Weights of a small transformer language model: width 192.
MLP neurons of a small language model. Each row is named by its layer, matrix (up: input weights) and neuron, and shows model dimensions 0-127. Each number is 200 + 30 x the weight over its row's rms, rounded and kept within 0 to 999.
After each neuron's rows, "fires after" lists the tokens most often just before its 100 highest values on Wikipedia text that the model never trained on.

L5.up103,203,193,179,211,210,308,145,238,180,183,202,238,215,166,255,193,188,212,201,206,189,254,165,190,234,190,209,231,152,203,239,187,158,245,185,183,153,240,204,179,218,180,213,219,230,226,178,213,260,163,180,169,222,211,151,186,235,186,209,197,185,246,187,212,255,177,158,205,198,202,194,247,203,218,215,234,282,239,216,250,241,172,170,191,230,187,167,196,204,225,200,182,205,181,198,270,168,162,226,162,114,197,252,187,155,196,177,162,178,198,187,218,232,205,175,179,175,165,248,183,186,225,169,195,199,215,185,199
fires after: " Ma", " con", " and", " ma", " gr"

L5.up62,210,155,200,226,195,256,188,213,243,190,203,261,186,222,230,182,208,213,148,196,153,232,193,183,210,215,203,227,182,237,213,196,192,161,152,174,233,222,168,209,181,235,206,160,216,150,203,172,204,272,207,191,217,145,194,189,206,146,241,197,198,227,217,179,204,162,252,174,177,228,217,168,234,227,163,178,183,224,211,187,132,205,181,186,147,214,187,202,252,215,164,198,196,209,194,235,211,194,194,156,218,168,162,127,205,230,190,208,188,170,201,208,205,245,215,221,177,237,177,209,178,251,189,224,155,254,172,233
fires after: " ", "g", " G", " sub", " g", " ("

L3.up80,276,204,250,159,203,211,183,221,227,181,165,187,149,207,221,221,190,205,201,201,168,182,216,151,224,189,188,179,185,180,253,197,197,235,197,241,220,222,207,228,229,193,195,181,208,205,197,194,254,149,161,243,246,151,188,230,168,181,141,199,180,200,201,158,206,216,222,223,215,127,159,167,177,258,232,195,197,209,171,198,192,200,197,201,173,209,191,231,166,226,189,223,204,156,137,254,137,166,202,205,249,216,176,270,201,170,184,205,251,197,170,199,192,234,242,177,212,202,207,156,186,227,219,190,211,242,211,222
fires after: " c", " P", "-", " p", " (", "P"

L3.up308,193,205,162,208,241,179,150,232,158,200,216,174,237,170,187,200,230,217,266,144,257,209,245,183,236,211,183,103,226,167,200,238,159,206,139,194,190,187,220,167,198,224,187,237,187,166,168,222,224,257,202,160,187,146,260,128,222,232,174,192,241,196,179,198,222,190,193,203,169,235,254,180,204,202,186,227,178,168,228,209,230,199,188,154,208,177,172,156,162,160,208,198,214,170,178,200,198,208,222,188,218,154,245,181,207,209,199,221,195,224,288,191,226,161,232,204,201,192,191,234,222,222,200,238,194,193,250,232
fires after: "as", " w", "w", " new", "f", " se"

L5.up374,198,192,200,252,203,212,162,185,227,212,239,188,170,206,237,137,226,158,189,215,194,235,206,123,165,175,216,202,148,163,170,183,201,218,234,221,226,142,171,179,242,240,227,184,183,186,183,205,207,274,248,254,194,216,152,166,245,184,142,203,234,187,214,220,224,256,206,178,195,202,166,209,156,181,216,194,204,155,236,163,233,216,207,204,189,161,172,202,228,232,230,197,233,178,166,147,182,225,140,201,190,195,191,217,233,183,217,193,225,176,172,235,210,173,227,206,215,193,207,161,231,233,215,190,203,151,229,202
fires after: "te", " Ro", " re", "ig", "la", " dis"

L7.up198,189,157,174,296,196,207,200,224,162,170,179,201,197,200,240,203,226,192,199,213,190,195,207,196,162,240,206,177,191,228,157,205,191,206,206,186,203,175,164,208,211,162,217,216,210,175,171,164,170,175,208,262,230,239,195,204,220,160,127,214,272,225,207,160,197,271,276,172,190,220,213,168,190,162,234,202,130,208,215,170,172,223,190,205,215,222,177,160,195,177,209,211,203,198,147,217,195,214,151,237,237,232,185,170,219,257,171,233,196,188,211,212,206,143,134,183,237,212,212,205,210,197,266,200,164,191,195,207
fires after: " re", "er", " Ro", " Ru", "R", " Ri"

L2.up128,206,173,230,182,156,195,166,261,171,251,193,203,191,196,213,220,178,214,222,188,189,190,223,222,200,220,247,191,188,254,240,160,182,194,223,245,197,186,209,194,195,205,234,161,213,207,215,180,206,219,214,155,269,226,177,216,218,122,175,175,161,236,189,249,180,200,146,239,157,217,196,226,178,185,249,220,202,176,189,129,201,203,222,195,218,217,191,238,170,183,197,222,214,194,245,151,215,166,190,163,183,226,191,217,225,181,273,180,218,244,199,228,149,242,254,227,114,234,206,202,195,180,193,212,219,165,205,175
fires after: "M", "op", "mp", "P", "C", "ri"

L3.up257,202,206,228,219,200,156,155,277,224,218,210,198,190,209,213,205,124,214,199,191,153,206,170,188,176,193,192,282,216,164,182,192,199,165,214,181,166,245,191,166,199,186,217,126,236,231,209,163,217,207,173,191,195,116,204,185,189,224,192,190,230,171,210,177,202,239,185,250,189,172,220,168,212,250,219,217,160,219,244,223,190,239,214,220,149,207,230,214,244,275,253,221,218,199,181,227,235,136,236,99,187,197,165,195,185,213,189,156,239,273,227,199,212,229,188,216,226,172,229,201,226,227,221,177,224,189,202,227
fires after: " con", "c", " Con", "b", " C", " M"

L7.up355,206,204,237,163,212,204,185,237,211,170,193,148,190,226,218,221,216,205,238,183,226,216,272,222,176,171,202,204,150,193,174,226,190,170,213,193,177,195,229,173,170,172,137,170,260,224,178,196,198,210,221,196,234,186,179,160,123,187,184,174,218,148,173,170,208,195,186,229,180,208,227,167,177,193,225,149,217,246,273,171,218,223,171,159,216,196,200,209,228,137,139,248,216,207,242,244,226,207,218,201,191,182,208,225,195,166,218,168,221,149,211,208,209,180,256,232,199,215,178,197,246,217,155,168,220,222,217,171
fires after: "d", " K", " sp", " Ch", "p"

L2.up735,225,170,184,182,197,209,185,218,225,206,185,206,210,213,217,260,189,185,177,210,221,204,259,204,207,149,213,178,219,192,228,205,176,216,209,177,195,214,251,173,218,188,197,219,276,188,176,247,199,232,218,165,192,187,141,199,191,225,183,199,136,175,188,217,218,213,184,210,209,209,219,223,166,170,189,170,179,209,202,247,186,183,173,211,242,194,172,176,181,202,190,204,245,203,197,184,236,235,219,146,195,245,157,177,146,186,202,167,215,172,225,244,187,197,272,196,184,219,225,184,203,183,219,198,201,195,180,174
fires after: " M", " co", "M", "C", " a", "e"

L3.up510,281,199,180,208,196,231,223,198,212,232,211,186,167,136,228,189,198,217,214,182,196,181,165,221,160,184,256,196,213,254,216,185,147,227,249,256,187,154,214,212,220,226,162,219,156,198,163,181,150,206,233,192,206,245,212,218,177,157,169,196,186,212,215,235,242,194,177,163,190,220,178,225,203,240,230,193,228,250,208,181,230,145,240,256,217,157,163,274,233,145,152,231,146,161,188,205,168,294,216,228,206,187,187,225,217,157,181,213,220,217,173,221,250,180,207,199,178,249,203,179,199,206,200,175,208,199,181,243
fires after: "G", "B", "M", "L", "R", "C"

L3.up97,215,224,262,141,228,162,185,207,199,222,183,178,179,181,254,211,231,155,163,190,277,149,226,144,229,227,200,218,183,170,155,186,202,216,197,207,170,227,207,230,188,194,206,174,235,162,200,198,218,183,206,200,162,229,208,248,194,215,184,186,170,226,228,208,162,195,126,225,205,179,229,147,152,250,229,237,177,256,173,236,216,231,201,160,201,182,164,246,146,155,195,242,200,216,224,153,232,208,222,233,199,182,198,213,204,191,193,189,198,257,205,165,204,212,208,190,188,184,232,184,136,216,204,192,219,131,206,162
fires after: ".", "A", "M", "L", "th", "D"

L2.up315,173,174,217,214,213,231,117,181,223,204,165,216,182,224,212,199,216,205,136,150,200,258,233,217,203,176,187,187,213,257,206,173,174,242,185,189,174,180,194,155,190,252,255,183,233,202,163,208,162,210,272,175,237,180,164,196,191,225,195,257,192,212,167,250,249,280,180,213,213,190,206,238,210,202,193,157,173,210,240,184,226,238,207,198,173,210,182,188,195,195,176,177,233,165,216,221,196,218,241,223,187,161,198,188,225,226,205,187,168,207,178,207,178,194,222,165,182,199,265,223,213,205,252,200,205,121,194,182
fires after: "ci", " S", "M", " Go", "C", " a"

L2.up724,293,176,229,247,168,198,227,243,202,187,205,241,260,185,198,166,221,203,214,178,162,163,260,191,229,232,161,201,242,177,252,220,158,215,179,190,199,210,173,195,236,183,199,214,221,157,170,147,266,189,186,207,234,185,185,171,177,192,268,225,139,205,237,197,171,212,228,202,247,166,226,190,209,246,177,191,220,202,219,164,202,235,243,157,196,195,218,201,147,160,188,245,225,269,180,221,181,203,228,147,179,167,227,193,197,200,176,171,222,160,199,216,184,257,237,207,202,206,177,221,225,222,237,199,175,231,240,195
fires after: " P", "P", " p", " vi", " sp", "p"

L2.up535,175,164,233,209,248,206,193,205,231,233,179,187,141,217,229,165,197,191,174,167,241,137,225,155,210,195,233,206,155,230,172,209,239,142,195,219,202,203,212,244,206,115,160,147,234,177,168,205,193,218,148,225,157,198,238,272,197,183,228,213,123,201,227,248,241,230,203,241,219,168,187,174,215,202,223,237,210,257,215,191,181,223,230,214,201,224,199,192,164,172,219,182,223,206,206,161,231,214,195,220,246,229,135,159,204,163,235,232,193,201,184,194,252,211,203,169,182,220,220,189,196,230,181,206,272,123,200,185
fires after: ".", "20"

L2.up141,134,149,213,184,258,195,206,155,201,207,219,203,210,237,241,175,189,199,246,203,215,229,234,172,180,200,207,244,243,210,202,182,211,170,205,160,217,180,243,191,198,170,201,185,174,214,204,158,150,219,175,229,193,206,275,213,222,255,218,184,165,176,214,208,230,254,144,206,236,226,214,192,244,210,201,199,206,238,206,152,187,209,259,186,171,278,177,183,133,203,166,221,199,164,150,188,232,184,185,216,176,239,180,163,194,200,168,265,198,230,255,223,227,162,216,194,192,205,234,238,198,207,158,180,249,174,170,201
fires after: ".", ","

L7.up122,180,217,242,204,203,192,193,223,216,150,176,190,237,210,215,204,208,209,206,192,194,210,178,183,182,238,192,227,197,233,166,246,219,208,202,206,206,176,209,188,164,203,170,191,146,196,166,201,198,170,168,181,197,152,196,202,231,153,143,145,164,194,170,187,226,131,232,206,151,235,198,191,179,140,166,205,169,238,245,170,238,226,160,204,260,201,200,196,193,246,214,191,196,240,161,173,236,231,196,241,203,220,150,197,271,188,199,183,159,153,219,170,262,208,176,212,176,209,200,227,193,201,204,253,208,241,179,158
fires after: " ", " de", " Fa", " su", " Ca"

L2.up766,254,185,201,192,202,208,237,270,239,160,224,230,164,175,248,160,255,201,223,170,225,224,207,200,202,212,229,258,168,182,180,182,186,232,201,208,272,203,197,207,207,218,230,170,238,215,211,243,187,217,169,207,186,186,176,247,147,194,172,153,201,202,169,193,183,230,224,253,222,128,147,144,228,168,246,195,178,181,150,201,115,214,179,156,180,195,195,216,198,261,217,178,191,205,205,190,234,156,148,197,181,165,147,189,162,168,215,200,197,170,242,190,192,176,234,237,175,198,213,183,214,173,223,194,188,217,216,241
fires after: " C", "c", " c", " ch", "C", " H"

L2.up721,216,231,192,233,204,213,174,216,202,185,187,247,255,220,207,197,216,258,192,186,166,235,165,227,231,224,179,190,230,242,169,185,162,210,154,215,212,210,219,236,206,189,254,198,179,290,206,179,202,166,179,199,173,195,190,209,210,164,175,223,161,209,184,161,228,202,214,213,198,169,189,137,208,211,205,192,276,216,148,227,170,207,177,179,201,234,207,224,148,229,121,181,156,176,222,170,135,163,230,206,256,143,227,192,180,215,226,213,227,202,183,191,190,251,199,166,190,186,150,246,166,195,190,195,255,232,225,224
fires after: "ci", " P", " p", "em", "if", "p"

L5.up448,210,135,177,215,185,156,219,182,173,200,155,169,211,199,190,237,234,200,214,168,147,186,244,215,270,198,217,236,170,173,211,222,214,159,198,201,207,227,239,195,202,202,210,173,247,181,194,223,176,205,162,255,176,143,185,168,133,173,201,247,243,229,201,238,154,169,201,203,205,195,155,184,209,256,185,200,188,210,230,189,159,211,167,188,184,177,230,184,178,188,210,197,217,237,194,210,196,210,201,194,171,214,155,242,179,182,233,205,220,207,198,198,142,163,210,200,159,203,220,176,219,262,213,176,225,167,232,193
fires after: "go", "lo", "re", "ho", "ro", "arch"

L5.up200,202,173,226,234,194,184,203,155,264,184,188,202,204,185,219,209,186,191,204,145,182,203,224,180,218,216,241,160,223,198,249,217,196,258,210,210,211,217,197,240,247,198,191,207,242,184,106,182,221,237,174,156,238,185,253,181,180,152,183,205,277,165,176,200,230,233,217,199,161,234,211,193,184,272,210,231,249,209,199,178,180,207,150,237,176,196,179,192,203,265,148,218,212,162,171,208,215,193,227,184,218,239,198,189,148,231,198,168,246,207,202,189,223,208,212,219,163,162,176,250,228,300,173,168,194,209,229,195
fires after: "\\", " Ch", " bi", " co", " cl"

L5.up397,216,192,200,229,229,208,201,257,184,181,105,198,222,148,171,189,178,237,183,174,159,232,238,215,178,187,216,231,187,202,154,215,171,211,235,204,178,224,246,186,225,198,205,245,205,242,216,150,239,185,208,192,227,205,220,152,251,209,233,220,212,191,161,150,204,174,169,154,209,166,215,184,188,239,206,264,210,187,227,215,173,206,165,196,235,189,214,190,209,214,167,162,244,185,193,191,212,166,191,185,200,194,195,207,194,216,175,122,207,199,196,188,166,206,199,234,144,193,208,183,162,243,153,191,279,206,210,187
fires after: " and", " qu", " Ch", " tr", " Qu", " gr"

L2.up580,219,197,224,227,158,230,236,209,229,144,244,148,212,253,215,180,229,178,166,169,180,235,178,230,241,177,195,168,170,139,208,220,167,261,211,163,170,208,179,199,163,214,231,198,244,199,201,151,125,217,220,163,198,152,206,187,216,190,160,166,191,196,174,172,241,205,252,147,203,205,229,231,171,136,206,134,205,257,178,245,218,166,214,176,168,183,202,158,205,239,219,193,214,213,201,216,184,202,205,183,228,179,202,182,218,189,166,210,217,197,190,224,180,175,219,242,208,215,193,134,167,211,234,218,161,127,191,198
fires after: " V", " F", " W", "M", " St", "W"

L5.up621,233,212,202,215,143,188,195,150,206,171,193,146,218,198,212,213,183,219,195,150,208,206,160,182,232,169,225,147,135,130,198,249,225,212,156,254,180,216,227,234,190,215,152,243,164,174,212,250,176,135,229,277,188,184,170,191,214,188,222,245,220,260,216,204,163,256,176,198,224,184,206,208,199,167,251,198,200,178,213,196,227,208,165,192,160,230,239,194,213,199,227,223,236,183,220,147,151,186,199,209,200,205,186,210,227,168,254,230,205,216,249,251,163,118,165,212,201,208,166,188,182,199,228,172,213,158,257,266
fires after: "hi", "ri", "we", "e", "re", "ho"

L7.up51,216,116,201,129,226,189,202,195,240,225,206,186,192,220,200,170,244,218,215,136,246,176,202,158,187,260,226,198,169,277,179,233,223,204,179,139,182,203,219,164,223,179,172,226,235,163,217,188,289,160,183,192,225,175,272,208,207,148,192,195,177,200,181,180,174,256,226,171,203,159,177,180,254,211,194,182,202,179,243,170,170,207,249,178,173,239,253,216,211,165,110,245,191,177,201,238,267,214,198,177,189,182,202,244,177,196,236,205,213,161,220,241,214,208,209,136,165,204,258,230,183,207,202,231,204,201,216,208
fires after: "p", "ab", " P", " sp", " 19"

L2.up284,189,247,229,223,215,228,139,171,222,202,131,177,220,140,214,191,220,197,230,176,211,202,220,255,171,178,255,190,171,168,207,187,180,170,153,207,160,214,268,238,238,219,187,177,237,220,205,214,190,190,209,234,171,166,254,177,228,230,205,188,167,197,242,224,215,161,133,205,156,232,227,177,182,203,202,232,215,193,223,208,173,179,186,155,218,219,161,173,180,179,162,221,250,173,223,218,243,195,236,149,200,198,228,149,221,232,205,207,247,183,179,201,212,204,200,259,226,198,184,194,113,232,153,207,171,213,242,197
fires after: "F", "f", "\n", "ff", "aff", " ("

L3.up265,204,184,260,227,180,170,218,195,202,240,158,189,180,201,244,188,160,231,174,206,200,191,175,218,210,183,196,162,167,199,204,194,155,184,201,204,219,132,173,197,185,164,174,175,194,252,242,270,181,255,224,215,181,166,171,226,231,134,174,212,231,176,143,183,243,136,226,229,188,180,232,164,252,160,192,190,215,208,240,194,171,220,207,166,180,203,247,200,227,220,260,216,186,197,207,232,250,199,161,234,211,158,188,206,199,214,224,182,238,242,191,160,213,154,238,178,253,233,187,212,175,196,136,199,223,242,223,213
fires after: " b", "app", "M", "p", "ir"

L5.up551,245,178,188,188,194,201,234,186,237,227,186,253,221,180,215,170,232,188,208,209,223,135,207,162,193,207,199,190,202,182,228,170,227,141,236,187,164,218,209,147,222,235,200,198,211,241,198,140,183,185,161,237,247,192,195,194,194,261,239,232,184,188,197,196,179,222,206,201,131,181,188,163,204,208,201,212,216,187,168,162,246,162,169,210,221,200,166,193,204,177,164,189,227,198,203,209,187,135,178,177,231,220,201,171,251,164,199,251,198,238,204,137,229,184,265,219,238,244,197,189,194,171,157,203,204,247,122,177
fires after: " st", " the", " end", " dis", " inter", " b"

L2.up736,207,211,211,211,151,167,212,180,152,200,173,180,212,158,256,210,173,208,149,187,178,213,211,204,188,158,250,211,198,241,215,180,145,203,255,195,169,169,243,218,183,180,158,169,179,236,208,225,196,203,163,194,211,189,228,242,125,169,173,241,204,135,169,216,223,163,170,232,163,206,195,219,228,194,202,183,177,208,237,161,177,209,221,180,185,239,138,282,187,251,240,245,193,179,220,212,177,180,200,249,181,204,143,213,249,140,235,208,266,233,182,204,181,198,174,201,224,217,206,229,204,181,199,218,208,211,243,222
fires after: "C", "p", "M", "P", " b", "op"

L3.up168,199,189,211,178,241,192,240,229,164,267,169,124,221,258,221,212,219,190,224,239,185,217,226,208,139,252,219,185,153,228,175,217,177,217,199,201,238,180,243,143,195,131,206,211,190,205,186,161,209,259,227,220,222,227,189,202,157,208,199,179,198,226,243,199,208,217,167,131,161,243,178,194,204,195,240,196,214,158,192,195,190,189,210,184,254,206,208,211,222,224,217,184,137,220,217,145,222,166,169,170,172,185,196,188,257,153,158,213,165,183,215,226,161,209,175,192,163,145,212,167,211,240,185,216,208,196,230,206
fires after: " 19", " b", "|", " mi", "20", " Mi"

L5.up149,186,239,192,186,151,193,195,169,240,153,189,178,220,232,201,235,146,159,183,204,137,242,134,189,234,190,161,240,237,184,184,211,246,194,217,213,177,204,187,178,203,166,105,173,201,183,201,196,240,215,200,262,186,167,209,221,159,215,162,173,221,206,203,223,196,174,209,211,157,190,191,218,216,173,182,218,198,204,218,184,195,202,194,161,204,244,200,214,187,195,269,168,158,177,259,198,211,195,199,167,192,206,193,202,219,165,211,124,203,171,256,174,271,152,213,217,178,226,207,185,220,229,266,184,202,223,211,218
fires after: " C", " c", "c", " Ca", "ad"

L10.up357,217,177,200,184,212,150,217,198,205,251,210,229,181,212,248,170,195,230,194,206,176,187,228,173,240,175,209,247,161,195,223,242,178,174,218,188,159,235,169,199,211,167,210,143,132,233,196,129,186,230,134,220,203,204,240,242,193,192,156,235,187,192,203,242,225,195,223,209,217,168,229,181,162,215,225,233,148,212,208,258,174,135,254,197,225,205,187,227,182,199,230,199,217,232,163,129,154,232,162,212,172,191,227,221,191,243,211,222,205,192,224,195,210,189,196,237,189,188,188,221,173,181,232,193,207,161,181,211
fires after: " ", "le", "que", "ta", "ed", "."

L5.up197,213,180,247,164,193,199,167,222,217,172,233,216,179,233,194,236,188,208,200,231,181,218,231,233,230,164,274,188,189,181,217,195,199,229,182,231,192,171,231,192,239,255,202,186,182,203,210,195,218,178,235,131,176,137,195,217,207,216,200,161,209,220,158,249,193,195,169,236,164,240,189,206,237,245,228,181,221,213,178,210,194,196,187,205,218,197,183,225,243,143,211,194,236,171,132,233,212,239,222,209,180,262,181,144,214,165,228,179,174,201,183,194,200,192,253,166,220,214,206,153,241,210,162,203,218,235,210,170
fires after: " C", " co", " qu", "C", "ur", " P"

L3.up688,195,247,186,210,194,166,197,175,241,246,198,239,167,206,175,204,208,188,159,221,168,188,214,189,199,233,194,254,212,194,211,215,208,191,240,181,221,195,186,231,173,168,133,210,156,124,133,172,217,231,194,208,150,135,198,164,217,227,196,196,171,206,159,188,258,198,196,263,240,177,183,178,246,202,181,223,208,168,186,163,203,216,210,254,226,245,141,176,182,182,166,226,244,226,174,171,232,192,186,168,145,200,268,236,181,203,163,228,189,233,184,193,198,200,214,222,139,238,183,202,220,220,194,164,236,147,150,213
fires after: "H", "I", " On", " (", "S", " so"

L5.up485,219,209,182,176,218,239,185,270,276,187,216,230,195,191,202,200,222,226,230,223,190,213,191,217,198,212,256,212,163,177,218,155,156,151,177,222,188,223,163,274,149,226,201,190,197,181,165,182,178,210,195,203,179,205,155,224,184,245,189,194,182,188,185,191,183,219,212,200,177,221,168,226,209,179,159,186,200,170,182,190,204,198,223,184,184,249,183,244,212,237,120,242,205,209,143,202,214,243,248,136,205,187,167,198,181,193,202,203,206,164,191,195,228,232,205,199,208,197,258,195,137,196,196,208,157,247,194,221
fires after: "-", "–", " (", " un", " \"", " "

L2.up545,245,188,209,132,155,182,221,174,233,181,184,201,224,198,213,215,217,202,208,177,256,198,183,168,239,167,197,176,207,193,148,226,222,227,157,200,199,212,246,254,244,208,191,167,238,268,172,222,238,201,206,165,155,159,217,254,185,196,95,170,180,194,171,223,214,192,222,242,184,209,224,191,161,197,231,151,215,232,176,140,200,134,216,246,247,238,172,172,166,168,209,195,206,174,191,180,220,168,178,171,243,122,222,175,218,205,128,203,211,192,226,225,217,179,200,220,195,199,207,175,131,173,176,205,186,171,254,171
fires after: "ff", "M", " consider", "aff", "S", " Com"

L5.up399,204,205,236,183,218,177,257,191,213,156,216,156,231,181,255,172,140,244,228,167,206,193,158,159,181,203,233,184,165,246,209,193,198,196,175,254,211,188,204,220,138,190,145,196,169,197,218,146,164,199,210,218,183,165,151,241,202,118,203,215,182,213,185,212,214,166,158,265,236,189,146,190,189,153,244,228,216,206,159,216,243,226,175,194,189,179,174,181,165,197,214,228,172,157,172,216,251,200,194,214,248,165,221,229,215,193,145,193,219,224,188,201,230,239,176,203,164,146,167,248,182,153,221,255,178,213,201,233
fires after: " de", " Ch", " Mi", " De", " su", " Me"

L3.up679,231,134,218,200,218,170,214,189,200,217,147,181,238,262,184,163,210,176,160,195,192,219,168,243,180,231,202,196,191,223,160,271,166,205,193,159,204,200,217,214,203,207,169,230,164,199,218,211,205,192,202,252,164,248,196,248,222,205,230,197,164,190,205,172,200,170,221,231,144,205,189,195,150,173,201,204,235,232,229,188,155,207,242,184,189,276,190,190,268,184,180,197,200,250,237,183,231,204,197,217,135,200,180,199,179,144,143,211,220,167,190,185,259,222,162,189,176,190,144,206,210,190,181,189,231,117,228,182
fires after: "\n", " 19", "|", " ", " of", "%"

L2.up149,224,233,201,182,193,141,115,188,183,237,232,242,206,158,225,184,186,238,203,179,207,180,241,193,159,211,225,216,192,197,198,207,223,175,218,247,179,240,201,201,215,205,220,271,143,191,168,236,179,160,168,167,208,195,215,173,142,194,200,207,222,203,172,227,256,255,195,262,224,192,193,178,262,219,162,204,198,186,169,179,206,220,182,187,184,269,165,210,192,205,169,193,187,177,223,207,180,215,211,224,227,201,196,187,169,205,163,186,193,175,161,218,233,176,179,203,243,198,153,235,188,185,217,244,236,184,244,259
fires after: "p", "s", " p", " S", "P", "S"

L3.up591,169,205,166,204,199,245,223,197,249,207,233,195,169,155,220,253,227,189,186,216,191,178,260,202,226,201,184,246,229,201,189,184,195,177,165,149,203,202,158,239,180,194,191,229,190,193,194,200,207,217,233,220,174,215,219,205,223,157,169,241,182,257,216,204,181,247,177,189,255,206,158,138,185,235,240,221,187,214,119,159,174,205,207,194,249,227,164,273,180,208,168,182,196,229,236,215,224,180,201,188,166,238,208,198,234,183,171,127,216,221,208,201,176,199,183,211,198,232,216,218,219,189,266,221,208,170,171,178
fires after: "S", " Al", "D", "H", " S", "L"

L3.up611,227,189,187,208,202,160,181,174,177,192,192,201,192,193,199,207,159,137,219,205,161,233,199,239,194,167,229,239,198,148,149,236,168,188,195,230,226,150,246,218,241,172,185,201,215,164,207,207,247,233,224,167,246,157,216,244,147,221,225,149,208,184,232,229,196,201,161,218,199,179,209,150,221,232,216,190,204,176,157,175,165,167,158,165,190,154,210,198,196,260,263,222,182,153,168,193,252,183,189,198,182,196,199,195,178,226,218,167,198,215,229,195,221,217,174,218,210,307,193,213,213,223,256,226,196,198,155,215
fires after: " C", "c", " Qu", " S", " R", " In"

L7.up692,248,167,200,213,161,265,152,256,168,170,184,224,190,199,193,142,244,225,201,180,201,154,270,206,191,228,202,177,263,173,235,214,190,126,237,191,192,196,212,191,162,211,233,219,208,218,169,174,241,210,174,194,232,169,239,170,227,153,192,243,231,221,191,152,240,230,183,222,156,178,226,167,219,192,119,192,143,229,227,199,209,235,166,176,221,164,222,202,199,183,169,223,280,184,201,196,241,191,230,188,206,251,181,165,211,189,139,209,207,235,229,198,190,182,193,212,188,241,203,184,135,220,217,223,204,210,233,188
fires after: "vo", "b", "g", "mo", "w", "f"

L2.up11,155,233,222,238,200,204,225,196,186,216,191,172,245,153,265,260,205,194,237,198,166,130,170,178,278,163,180,173,157,205,192,218,183,245,178,173,129,192,229,218,205,208,228,200,191,149,218,197,150,196,179,162,231,172,166,158,240,187,172,161,186,192,177,238,160,173,230,179,246,159,229,204,242,164,216,218,183,170,228,243,189,162,148,222,175,210,202,228,230,195,220,191,224,187,221,220,196,173,206,201,132,184,188,150,173,205,191,187,195,198,162,217,191,196,222,205,179,203,195,175,210,208,223,236,144,149,200,219
fires after: " W", "L", "W", " V", " Di"

L7.up103,236,201,210,180,198,230,149,162,205,191,222,184,165,177,167,182,207,231,228,213,263,224,147,189,196,193,185,232,192,146,142,211,204,240,200,213,213,265,207,178,164,156,193,138,224,245,180,218,223,230,208,220,181,228,275,202,238,200,246,209,113,253,189,205,243,204,153,186,147,197,256,174,165,166,193,155,192,179,241,221,200,239,225,197,180,199,189,238,166,184,259,188,204,178,221,133,235,188,164,215,225,192,199,192,246,161,189,221,160,232,223,163,223,233,210,216,210,170,185,183,161,226,170,210,203,226,226,148
fires after: " one", ",", "ite", "st", ".", "one"

L2.up424,191,172,246,165,169,180,196,239,142,275,239,181,215,234,198,200,140,187,271,193,237,256,150,215,182,276,206,183,221,301,184,189,215,199,146,197,205,201,181,186,190,169,197,227,187,181,202,206,216,219,242,205,175,218,155,252,213,151,190,205,197,227,232,242,152,206,189,206,185,183,182,223,136,182,196,230,248,153,186,161,204,244,201,175,245,242,211,202,215,224,249,165,227,225,176,215,215,180,206,263,167,209,202,207,227,175,197,140,217,218,214,227,166,203,151,194,215,183,232,230,197,216,151,247,213,178,228,207
fires after: " p", " so", " de", "op", " So", " De"

L2.up409,172,177,229,231,180,186,165,248,210,191,198,193,285,174,194,194,153,233,205,153,207,209,222,172,193,227,155,187,158,171,264,262,172,153,194,250,208,196,264,206,208,190,192,191,211,224,177,218,195,218,268,179,168,197,195,201,192,162,187,191,235,195,184,183,221,198,140,211,120,188,178,229,147,241,220,228,216,205,216,164,212,165,169,187,158,220,177,186,219,263,187,243,239,225,212,218,219,215,228,199,237,217,199,182,205,152,186,161,186,168,211,225,260,229,251,168,152,237,202,258,222,195,169,172,146,200,198,197
fires after: " co", " w", " Ch", "mar", " c", "^{"

L5.up154,205,201,231,192,209,161,190,213,191,228,227,173,210,138,226,179,187,195,183,215,200,236,225,205,198,254,170,200,153,196,147,209,250,183,256,221,222,256,228,195,267,216,152,171,183,182,222,194,228,177,223,237,237,204,193,223,177,204,198,195,188,241,227,243,233,180,211,241,194,217,185,182,179,212,204,174,216,173,229,223,203,163,218,162,199,244,183,164,193,183,146,217,217,189,182,183,219,179,167,251,194,185,168,211,178,294,224,180,193,156,164,218,242,141,250,184,140,176,232,259,204,173,212,219,172,253,219,185
fires after: " De", " re", " an", " Re", " de"